{"n_layer": 12, "d_model": 384, "n_head": 6, "n_kv_head": 6, "head_dim": 64, "d_mlp": 1536, "vocab_size": 32768, "activation": "tanh_gelu", "norm": "layernorm", "norm_place": "pre", "norm_eps": 1e-06, "positions": "learned", "qk_norm": false, "attn_scale": 0.125, "bias": "all", "tie_embeddings": true, "parallel_block": false, "extras": ["capped logits"], "init": "uniform", "init_std_qkv": 0.0148, "init_std_o": 0.0, "init_std_up": 0.0148, "init_std_down": 0.0, "optimizer": "adamw", "lr": 0.000743, "beta1": 0.9, "beta2": 0.95, "weight_decay": 0.15, "lr_head": 0.00693, "grad_clip": 1.0, "warmup_steps": 406, "schedule": "cos", "final_lr_fraction": 0.0, "batch_tokens": 65536, "seq_len": 256, "doc_mask": false, "train_tokens": 555300000, "steps": 8474, "dataset": "wikipedia_en"}
MLP neurons of a small language model. Each row is named by its layer, matrix (up: input weights) and neuron, and shows model dimensions 128-255. Each number is 128 + 32 x the weight over its row's rms, rounded and kept within 0 to 255.
A block is one neuron, or neurons of one layer that tend to fire together. After each block is what it responds to, as a language model described it from the Wikipedia text at the highest values.

L8.up38 [ 82  95 104  82 105 150 161 121 105 122  90 168 168 109 133 142 176 136 151 104 174 123 122 148 138  80 146 139  84 128 166 121 123 134 114  75 135 125 115 127 107 159 159 122  82 128 121 128 154 119  86 168 108 232 149 178 132 153  92 109 140  96 116 167 148 147  73 124  98 169 101 160  99 139 140 115 119 128 121 128 213 151 191  92 139 161  98  78 115 167 128 108  79 120 144 124  86 154 150 140 132 121 119 101 168 201 135 168 102 131 137 186 105 149  71 141 171 163 142 138  98 129 131 135 137 131 116 170]
L8.up261 [128  56 112  94 112  98 137 118  90 112 108 173 163 144 118 163 150 131 147  91 152 129 164 143 125 149 133 137 113 177 128 148 112 113 170  71 127 113  99  96 121 153 140 120 107 106 102 184 133 125 124 163  80 185 129 141 133 161 149 123 136  83 145 140 142  99 116 138 112 141 115 170  91 118 112 123 137 114 100 141 128 133 158 150 190 128 164 184 136  92 137  75 105  93 148 108 118 170 128 119 126 100 133 118 171 147 122 139 131 160 136 141 160 147  50 159  94  64 137 174 122 149 175 126 167 124  96 132]
L8.up329 [ 94 107 120 113 125 134 113 137 112 120  89 119 147 117 142 131 126 174 191 149 146 136 173 143 115  82 172 160  89 147 146 162 128 106 102 127 112 170 116 135 119 118 157 129 148 131 108 118 107 120 112 159 142 166 178 159  92 161 144  91  72 103 137 108 119 145 102 141 142 149 116 139 142  95 123  91 161 126  91 141 171 149 157  82 172 159 113 148 145 153 127 177  74 113 164 121  93 128 155 164  95 116 109 100 177 144 146 163 112 116 120 200 143  87  69 149 154 153 115 106 148 149 114 119 143 107  79 161]
L8.up558 [123  46 159 107 155 139 219 157 113 119 146 167 150 149  99 136 142 151 177 112 164 147 138 133 139 138 142 142 120 158 104  91  96 128 157 119 161  98  83 123 170 107 101 133 166 136 118  56 131 134  79 114 140 157 131 188 125 121  69 113 120  74 197 181 108 126  97  79 155 149 102 134 144 105 100 127 123 192 136  89 179 146 183 175 143 103 131 133 142 120 127 107 108 121 146  65  77 113 124 126 118 147 153 122 181 166  97 123 107 137 118 134 137 118  87 123 146 109 166 126 122 142 112 142 150  94 139 136]
L8.up720 [ 84  66 136 128 132 123  97 118 123 152 111 117 132 150 157 174 146 115 137  75 114 106 143  99 109 116 153 165  99 168 124 155 128 130 148 109 195 132  79 124 114 178 141 112  88 129 112 111 173 126  84 156 111 201 137 166 125 148 102 139 145 141 122 126 110  83 135 191  92 157  85  98  92 145 133 107  96 114 131 116 147 110 135  90 187 153 121 105 149 183 129 129 105 145 174  96  48 108 132 114 108 119 123 112 143 107 104 172 138 162 118  99 172  91  78 203 154  96 126 155  90 173 100 162 126 105 142 138]
L8.up963 [ 98  99 148  92  87 135 176 123 114 119  81 153 106 128 149 151 152 140 151  88 159 139 134 173 121 173 163 135 104 104 138 139 135 136 128  60 106 126 140  99 113 141 148 120 157 112 145 124 184 131  76 113  61 139 123 130 142 163 132  97 143  97 146 152 127 127 108 129 149 112  64 102 126  76 142 171 164 121 130 166 142 172 153  86 135 127 131 156 137 160  30 105  84  93 126 135 108 145 142  89 134 131 127 127 148 129 120 167 186 156 123 168 128  97  69 193 146  47 135 162 135 155 176 128 177 101 134 147]
L8.up1179 [112  83 135 148  99 160 116 115  60 133 132 145 141 151 122 113 170 162 172  89 153  70 157 119 127 136 175 119  80 149 181 116 121 150 125 100 126 187 118 100 129 124 159 142 102 118  85  71 140  96  94 140 127 211 141 178  87 178  85 109  70 177 158 130 133 138  91  94 113 122 109 125  73 106 134 127 105 112 165 119 204 122 193 121 156 119 125 150 140 189 118 112  96 113 142 108  56  99 139 119 109  53 100  96 107  86 150 146 104 106 165 172 111 119  53 154 153 120 135 174 142 168 144 139 163 113 176 172]
L8.up1247 [127  74 117  86 106 149 114  81 109  95  87 143 122 121 184 170 132 150 170 110 170 148 162  79 135 177  81 126  67 151  92  92 101 144 145 126 115 160  97 181  87 137 133 149 141 126 131 139 128 104  69 164  95 142 133  99  79 151 131 148  50 135 154 142 136 119  74 164 152 130 135 141  62 101 129 143 175 145 177 111 183 149 142 112 188 148  76 155 117 179 139 147  97 121 143 102 110 111  97 145 130 129 107  60 137 127 130 166 124 114  89 163 192 102 103 123 120 144 108 112 151 171 138 142 148 156 124  75]
Description: Delimiter after number. Separators right after a number: table pipes after vote counts or stats, slashes in career lists, dashes in year ranges like 1921–1944, and decimal points.

L5.up1210 [136 118 143  86 107 157 184 171 201  73 163 155  93 149  97 122 119 129 113 150 159 115  85 123  48 109 126 132 103 125 102 103 136 137 149 128 132  91 127 129 100 192 133 165 140  97  91 132 126 126 107  84 128  94 184 150 139 159  94 158 142 169 137 146 146 131 112 121  99 107 100 131 175  86 145  85 110 156 136 140 137 113  66 134 122 176 140 104  96  85 108 174 139  72 193 145 192 148  94 128  88 143 108  92 151 114 157 131 202 116  99  87 133 141 146  79  66 114  57 128 151 176  96 135 126 148 124 147]
L5.up1367 [143 140 116 126  71 162 114 120 116  70 152 136 159 153 156 130  90  57 162 165 168 193  93 135 115 132  89  88 199 122 118 171 115 146 134 116 115 205 116  80 151 136  94 169 127 145 112 131 198 178 111 134 176  96  94 134 118 124 140 152  94 117 150 146 203  91 173 146 156 139  98  86 169 145 105 137  90 107 106 137 172 163  84 106 161 136 116 149 111 119  69  82  64 115 139 167 218 155 156 127 158 170 141 124 154 120 107 152 164 145 144  93  80 119 195 107 116 139 159 132 122 161 159 126  96 125 141 100]
Description: Units and table labels. Unit words after numbers (metres, km, ft, °C) and label words in tables and infoboxes, such as "Gold medal – first place", "Total length", "±%".

L8.up307 [104 121 148  99  80 158 122 108 148 103 161 150  78 106 133  79 104  99 106 127 116 182 145  60 123 145 162 104  73 108 113 156 153 117 167 201 134 166 148 148 127 127 111 177 149  74 166 142  93 117 166 134 102 163  65 161  95 122  63  99 143 189 145 163 150 113 123  86 159 135  92 116  93 123 111 154 133 138 107  62 148 155 149 135  82 108 182 176 120 109  90 127  80 138 124 109 123 112 136 190 153 135 143 120  69  89 118 151 106 121 168 196 129 165 134 150 117 181 116 122 133 173 128 113 151 124 141  87]
L8.up336 [122  73 166 148 107 136 105 127 149 143 115  86 125 139 112 103  92 139 176 195 153 172 147 134 119  91 142 167 137  73  92 163 112 152  97 211 124 168 118 133 103  88 173 116 154 123 161 112 100 159 122 127 112 127 123 129 128 159  86 130  62 107  83 159 140  76 128 124 178 140 145 114 147 112 154 136 139 122  85 140 160 134 171 154 152  73  64 138 106 137 127 142  85 195  91 110 139 147  90 216 107  81  93 113 125 131 118 165  93 157 135 117 147 127 143 135 105 206 112 111 142 173 130 132 143  99  58 137]
L8.up471 [150 116 136  99 125 146 124  83 168  74  78 158 113 150  99 138 121 117 127 187 197 158 124  71 128 100 155 149 123  98 139  78  73 143 107  61  42 124 130 167  98 165 120 144 115  75 163 192 104 103 142 132  95 144  91 108 153 139 102  81 127  50 138 188  87 115 196  71 144 122 154  83 128 101  56 155 107 126 146  74 122 165 183 117 162 138 129 148 117  57 108  67  74 169 146  91 151 131 100 187 158 174 141 133 142 124 130 202 120  85 116 189 142 164 160  54  82 188 179 122  88 120 143 139 131 132 154 169]
L8.up513 [141  79  80 118  40 143 163  85 157 110 127  97 125 121 121 149  87 136 143  73 151 142 115 130 111 153 142  88 125 145 154 169 112 146 144 188 139 131 162 120 134 109 172  98  83  98 173 239 149 131 136  92 202  91  85 129 140 103 117 160 124 127 152 128  95 107  99 119 129 191 132 130 130 144 104  83  61 126 115 156 117 106 150 118 100 120 116  85 108  61 161 104 104  88 113 158 102  87 130 206 131 150 130 171 171 110 154 138  84 141 139 152  95 145 131 140 155 185 119  83 179 107  99 119 147 131 128  70]
L8.up915 [131  93 205  77 156 170 186 113 160 137 152 143 162 126 107 111  88  89 187 137 137 169 106 100 164 130 141 150  97  82 102 141 131 131  75 144 105 161 141 155  99  63 184 136 169 126 135 172 129 128 140 127 127 151 113 157 112 145  23  61 123 123 163 127 167 122 124  68 137 118  59 158 209 103  99 149  79 165 142 134 195 131 181 120  93 135 115  56 112 124 116 132  87 164 134 123 116 179 164 126 125  75 127 130 109 136 128 197  77 132 167 158 105 184  92 193 161 168 121 118 154 150 158 128 176 146 110 146]
L8.up1024 [ 91 137 165 106 102  98 150 128 114 160 155 188 123  85 122 138  78 152  76 140 137 225 125  99 118 166 158 148 151 129 112 160 119 156 121 180 136  92 118 153 111  80 135 154 166  94 137 157  58 134 175 129 140 114  60  81  91  83 167 157 146 106 130 160  83 105 156  86 171 162 142 101 146 117 105  82 132 186  90 108 134 193 161 158 120  73 134 108 145  97 127 126 122 118 116 134 105 137 117 161 170 109 143 150 176 128 123 104  94 102 130 134  81  63 113 128 124 130  72  84 182 117 125 122 126 101  57  75]
L8.up1141 [134 111 144 181  46 126 140 127  95 168 120 123 174 158 125 163  76 148 116 123 140 169 107  93 133 157  95 134 146 106  99 142 138 131 110 162 150 125 165 110 129 184 125 155 143  74 119 144 112 180  74 166 133 104  92 127  73 151 167 126 157  69  90 182 154 105 136 108 139 171  91  70 132 138 115 126 107 127 105 151 132 154 104 187 126 129 129 176 149  88 135  77 190 171 100 170  91 138  98 134 103  83 152 158 148 114 117 113 110  85 151 126 106  95 136 125  73 162  89  88 113  76 169 124 112 179 180  59]
L8.up1399 [ 83  87 125 139 122 161 115 115 113 104 123 135  78 127 121 128  68 117 123  80 152 157 169  84  73 142 103 111 104  77 145 109  91 103 127 131  91 165 172 111 112 182  95 127 121 122 145 145  99 129 124 168 130 104 115 104  18 137 156 107 100  87 227 128 128 125 169  88 127 109 117 158 109 118  66 153 191 175  70  80 123 188 124 152 108 140 115 142  99  94 124 127 184 131 124 155  88 145 115 157 159 182  91  98 118 112 125 167 166 152 125 200 107  66 141 112 182 112 173 110  94 138 127 120 112 145  65 130]
Description: Start of signed or dated numbers. First digit after a plus or minus sign in sports standings tables (+64, −104), the space after a month before a date (October 10), and the hyphen in "Under-19".

L9.up608 [111 118 121  66  86  94 119 117  78 135 184 159 130 149 178 132 205 134  99  79 110 113  99 152 122 108 112 135 150 160 135 106 108 167 168  61 113 147  92 120 178 103 146 102  92 114 115 137 106 108  99 116 120 145 121 128 127 126 146 159  59  99 136 134 182  82 129 140 101 136 134 128 136  98 115 114 160 127 109 145 193 148  81 130 167 130 135 160 125 161 167 124  41  96 107  50  99  75  38 100 149 171 134 147 219 110 181 151 121 192 116 150 193 181  66 203 145 106 155 160 125 141 153 167 155 152 190  86]
L9.up796 [ 92 138 102 117  38 106  85 141 115 160  97 100 115 136 189 121 179  90  58  72 144 110 151 136  96 121 129 119 148 145  78  83 132 156 168  77  87 139 139 114 151 128 112 169 155 122 130  51 133 148  92 152 136 160 121 158 137 127 124 161  77 153 163 143 121 132  84 178 181 174 115 139 113 112 136 111  58 180 158 137 177 114  94  85 185  33 166 124  92 156 112 179 103 177 100 106 119 148 118 119 145 162  36  64 147 113 140 199 117 146 117 122 177 119 102 143 103 171 170 146 129 140  87 186 112 123 169 135]
L9.up947 [ 74 105  78 103 159  97  75 151 130  96  98  90 153 114 179 173 155 141 138 113 105 107 159  82 161 111 123 159 157 106 165 119  73 142 131 152 173  92 125 145 145 135 160  88 124  12  97 227 142 101 160 117 127 138  74 122 102 166 168 140  82 141 102 156 133 103 107 137 165 141 142 120 109  82 109 110 139 119  50 141 140  94 131 113 153 116 139 138 136 119 111 169 115 110 126 108  95 115  85 142 174 109 152 110 176 134 128 159  96 116 108 182 150 112  74 117 141 130  58 102 187 107 137 132 191 134 136 170]
L9.up1414 [ 70 144 141 103 114 123 113 128  98  90 128 109 115  53 203 119 164 118 102  91 148  99 153 151 146 143 128 176 131 110 157  98 148 163 157  68  70 140  97  96 126 174 153  92 130  89 122 125 127 145  95 131 127 153 127 128  82 145 182  82  91 191 114  95 179 108 168 126 151 175 196 106  73 146 131 108  67 140 110 143 156 141 120 118 195  89 134 125 142 105 130 142  91 141 160 109 111 150  99 161 158 128 113 112 163  57  86 183 139 160 112 157  94 175  86 142 112 121  96 131 110 132 114 161 170  84 162 125]
Description: Structured-field value ends. Final tokens of a field name or number inside infoboxes and tables, just before a colon, dash or pipe, e.g. Production company, Years active, 16(2) cm, (184)2–1916.

L8.up80 [129  94 135 130  74 140  61 130 119 130  97 134 115 173 156 164  78 104  87 168 143 132 176  43 118 117 100 154  55 167 187 122 120 140 134 126 178 124  88 100 144 162 117 160 136 132  84 128 116 113 140 156 126 111 152 105  80 158 210 178 173 134 161 114 126 101 160 101 128 142 125  88  99 156 138 112  86  78 139 134 139  72 147 127 182 167  58 120 159 148 104  73 195 119  70 135 114  89 110 144 165  91 164 117 111 118 134 152 154 155 135 122 165  56 124 139 144 123 104 137 114 124  96 147 133 110 125 161]
L8.up355 [126 139 210 145 188 180 116 166 141 132 198 128 138 104 100 111 152 167 112 127  92 159 178  68 173 150 141 128 121  84 137 125 160 124 133 173 183  46 100 115 136 118 103 117 109  63 149 138 155  85 134 210  81 125 120  95 105 167 124 104 194 134 112 135 135  91 154 178 138 142 161  62 104 145  49 147 149 141  94 100 157 149 130 129 155 162 107 171 158 160 127 139 115 182 110 131 151 170 131 142 110 114 172 146  83 156 147 147 129 110 115 112 123 125  96 100 117 158 123 142 180 123 152 134 110 137  80 161]
L8.up509 [121  48  69 123 101  74  96  82 191 104 101 151 133 122 170 125  91 105 119 132 113 129 144 110 135 130 143 159 131  88 104  97 129 128 192 108  84  68 117 138 135 140 154 118 198  67 168 118  99 110 120 163 202 121  89 142 125 137 168 116 126  81 135 115 128 127  81 126 152  91 208 133 134 128 107  27 101  67  78 181 126 134 122 166 168 154 136 116 116 140 163 122 190 105  68 180 183 153 113 166 173  98 111 102  96 182 137 159 144 159 117 149 135 108  72 143 156 132 125 119 178 136 112 125 139 149  68 121]
L8.up734 [121 103 126  96  96 130  79 171 117  90 119 132  71 113 126 109 116 147 152 120 109 145 122  97 152 148 127 159 178 164 152 177  96 160 112 150  83  99 159 140 149 137 143 151 155 149 132 131 100 103 160 154 156 121 106  85  91  89 162 175  67  74 126  85 140 127  95 112 110 109 156 156 141 132 211 119  48  94  89  88 129 100 120 129 124 157 107 153  97 122 130  92 156  87 129 141 116 106 127 114 144 135  92  88 115 164 154 137 114 134 130  95 152  28 156 125 127 104  92 123 115 149 119 131 110 125 114 123]
L8.up939 [179 134 134  97  62 139 105 133 103  59 132 126 148 176 177 130  79 237  96 111 102 170 155 124 152 161 115 144 158 103 105  86 148 139 125 122 133  79 109 127 148 135 102 130 157  92 134 148  70 124 128 166 124 109 116 132 110 116 186 140 179 134 113  53 117 105 176 132 138 109 109 145 174 108 172 125 117 113 106 113 172  72 122 166 164 145 164 111 152 123 144  81 116  86 123 146 160 104  69 148 165 114 106 138  78  97 137 103 181 114  98 128 117 105  81 127  80 142  79 163  94  91 132 134 148 162 122 138]
L8.up961 [159 152  82 147  96  80 121 100  80 125 119 135  85 153 123 164 169 107 141 173 128 123 114  72 158 118 118 112  68 184 149  99 130 166 129 147 152 147 116 132 175 177 143 172 123 155 104 111 105 149 182 167 125 130 161  98 151  78 135 148 192 130 150 175 108 128 171 104  55 159 105 114 165 140 128  78  76 170  87 183 126 107 126 120 142 122 116  97  96 143 104  97 106 138 132 202 102 106 115 139 160  62 155 140 128 135 125 141 155 136 121  71 131 129 101 154 129  99  48 147 105 112  84 137  94  77 154 117]
L8.up1008 [122 126 115 115 113 160 106 135 106 108  99  95 106 102 126 111 137 131  99 113 103 125 145  89 165 194 130 144 137 123 145 101  69 112 172 126 115 101 127 149  99 114 160  92 104 119 129 183 119 141 120 109 123 126 103 109 164 113 104 158 174 132 115 139 145 114 125 156 158  94 123 114 173 169 175  82  63 110 119 156 115 132 158  80 143 144  91 108 168 120 147 111 121 107 136 140 100 149 133 195 171  89  81 135  66 138 125 161 146 126 183 103 183 136 147  98 114 139 163 126 121 121 134 143  79 163 103 130]
L8.up1461 [122  87 109 104 103 151 126  92 150  77  97 131  84  99 123 150  67  83 105 126 104 129 155  51 125  99  90 157 167 115  85  92 147 131 162 133 160  78 119 135 163 147 144  91 197 126 143 140  91 122  99 173  91 107 161 138 158 115 109 150 132 130  39 155 128 106 117 121 100 135  90 127 152 175 146 104  89 211 110 139 167 125  97  96 120 156 151 202 124  88 153 122 154 159 132 107  77 140 147 148 143 107 143 137  82 181 126 121 201 160 138 163 106 158 119 126  62 116 142 161 117  94  92 121  78  92 129  94]
Description: Inside multi-word proper names. Connective tokens inside multi-word proper names, mostly "of" after Department/Ministry/Institute/Region, and commas or semicolons between place names.

L9.up206 [150 146 151 151 145 220 152 117 113 175 138  87  87 169 182 175 107 117 102 147 131 118 181 105 107 146  84 151 163 139 152  99 127 141 141  90 115 116 168 137 153 183 127 112 133  57  89 176 164  86 116 133 182 146 139 129 187 155 128 178  99 111 107  90 117  70 135 158 138 115 124  94 138 133 147 146 129 114  94 120 146 121 133  78 177 135  52  76 180 130 115 109 170 138 105 113 128 112 119 137 102 158 124  99 107 157  92  71 118 129  83 120 133 128 114 172 146 153 130  98  53 117 133 148 164 152 118  90]
L9.up882 [109 161 104 115 111 177 121 160 145 155  64 196 100 103 106 105 163 102 141 159 180 119 193  57 149 108 139 105  71 153 172  84 155 153 123 156 154 154 120 101 164 121 162 112 132 118  17 100 104 142 116 172  83 177 165 154 144 123 161 125 129  91 128  72 117 117 104 129 106 117 116 119 108 145 134 109 141 142 170 107 108  70 129 117 160 133 141 106 161 170 172 153 142 140 133 112  70 114 130 145 130  72  55 118  97 123 105 119 135 133 148 143 152 129 109 126 170  98 150 105  62  65 115 151 123 145 115 174]
L9.up1309 [ 79 137 138 145 155 179 111 132  79 124 167 167 124 118 117 133 119 150 172 143 148 193 139 128 150 131 104 181  71 117 182 124 162 159  86  99 129 130 106 171 154 156 107 140 120 102  72 138 134 117 135 136  76 208 125 117 168 124 147 139 104 128  89 112 151 143 131 172 172 181 174 147 132 106 121 125 109 155 104 151 142 130 127 131 103 123  85  80  92 161  85 124  61 185 106  77  85 108 128  65 138 129 120 144 115 162 126 127 157 146 136 203 129 102  75 113 130 130 151 135  67 108 109 138 183 166 172 152]
L9.up1458 [103 137 140  63 173 146 127 129 122  94  86 187 147 146 143 131 210 145 110 139 116 131 135 115 149  90 131 104  99 215 151 118 152 167 157 121 121 180  80 147 115 156  97  88 152 149 116 115 137  98  96 108  66 182 123 139  95 131  83 123 194 166 105  83 126  88  83 141 131 160 131 147 110 126 139 126 136 111  89 130 110 133 132 163 140 136 109 133 127 172 114 126  88 109 150  59  86  56 123  98 118 130 141  98 112 130  96 172 135 163 110 161 154 175 106 137 203 106 162 153  85 148 138 139 151 168 122 199]
Description: Dates before a year. The space or final digit leading into a year in dates, like "August 20, 201[8]", "In April[ ]2017", "of[ ]1789"; sometimes the % of a statistic.

L5.up166 [127 145 131 116  93 155 134 190 159  66 171 174 142 118 100 164 161 138 121 130 142 106  97 110 135 172 129 130  68 165 149 128 128 127 102 116  51 100 140 137 173 145 168 131 175 126 128 101 115 158 132 108  82  82 129 136 106 116 111 109 179  95 134 119  99 127 144 131 138 101 152 125 121 107  97 153 121 105 121 172 137 105 138  97 161 157 117 105 139 151 158 192 143 115 174 107 137 137 112 127 120 136 114 118 105  70 131  81 151  75 136 142 182 107 141 104  70  99 102  96 150 197 104 134 111 114 152 103]
L5.up1215 [111  42 136 174 108 106 139  81  89 114  99 125 131 158 209 159  66 148  86 126  74  92 166 119 105 216 142  85  97 142 161 155 111 124 151 100 127 120 168 157  99 201 128  55 112 111 171 134 140  67 102 134 122 132  87 157 135 148 105 116  89  82 163 207 108 116 150 112  73 113 134 176 160 126 113  99 114 102 146 132 168  80 127 100 127 153 106 122  84 101  54 102 197  96 157 154 162 117 141 151 110  84 148 100 130 133 112  79 121 154 171 126 190 167 126 116 102 142 145 132 113 144 120 134 124 173 130  33]
Description: Slots before numbers. Tokens just before a number, mostly in dates and coordinates: the degree sign in longitudes (88°), the gap before a year (8 September 1947), and c. for circa, plus Website in infobox lists.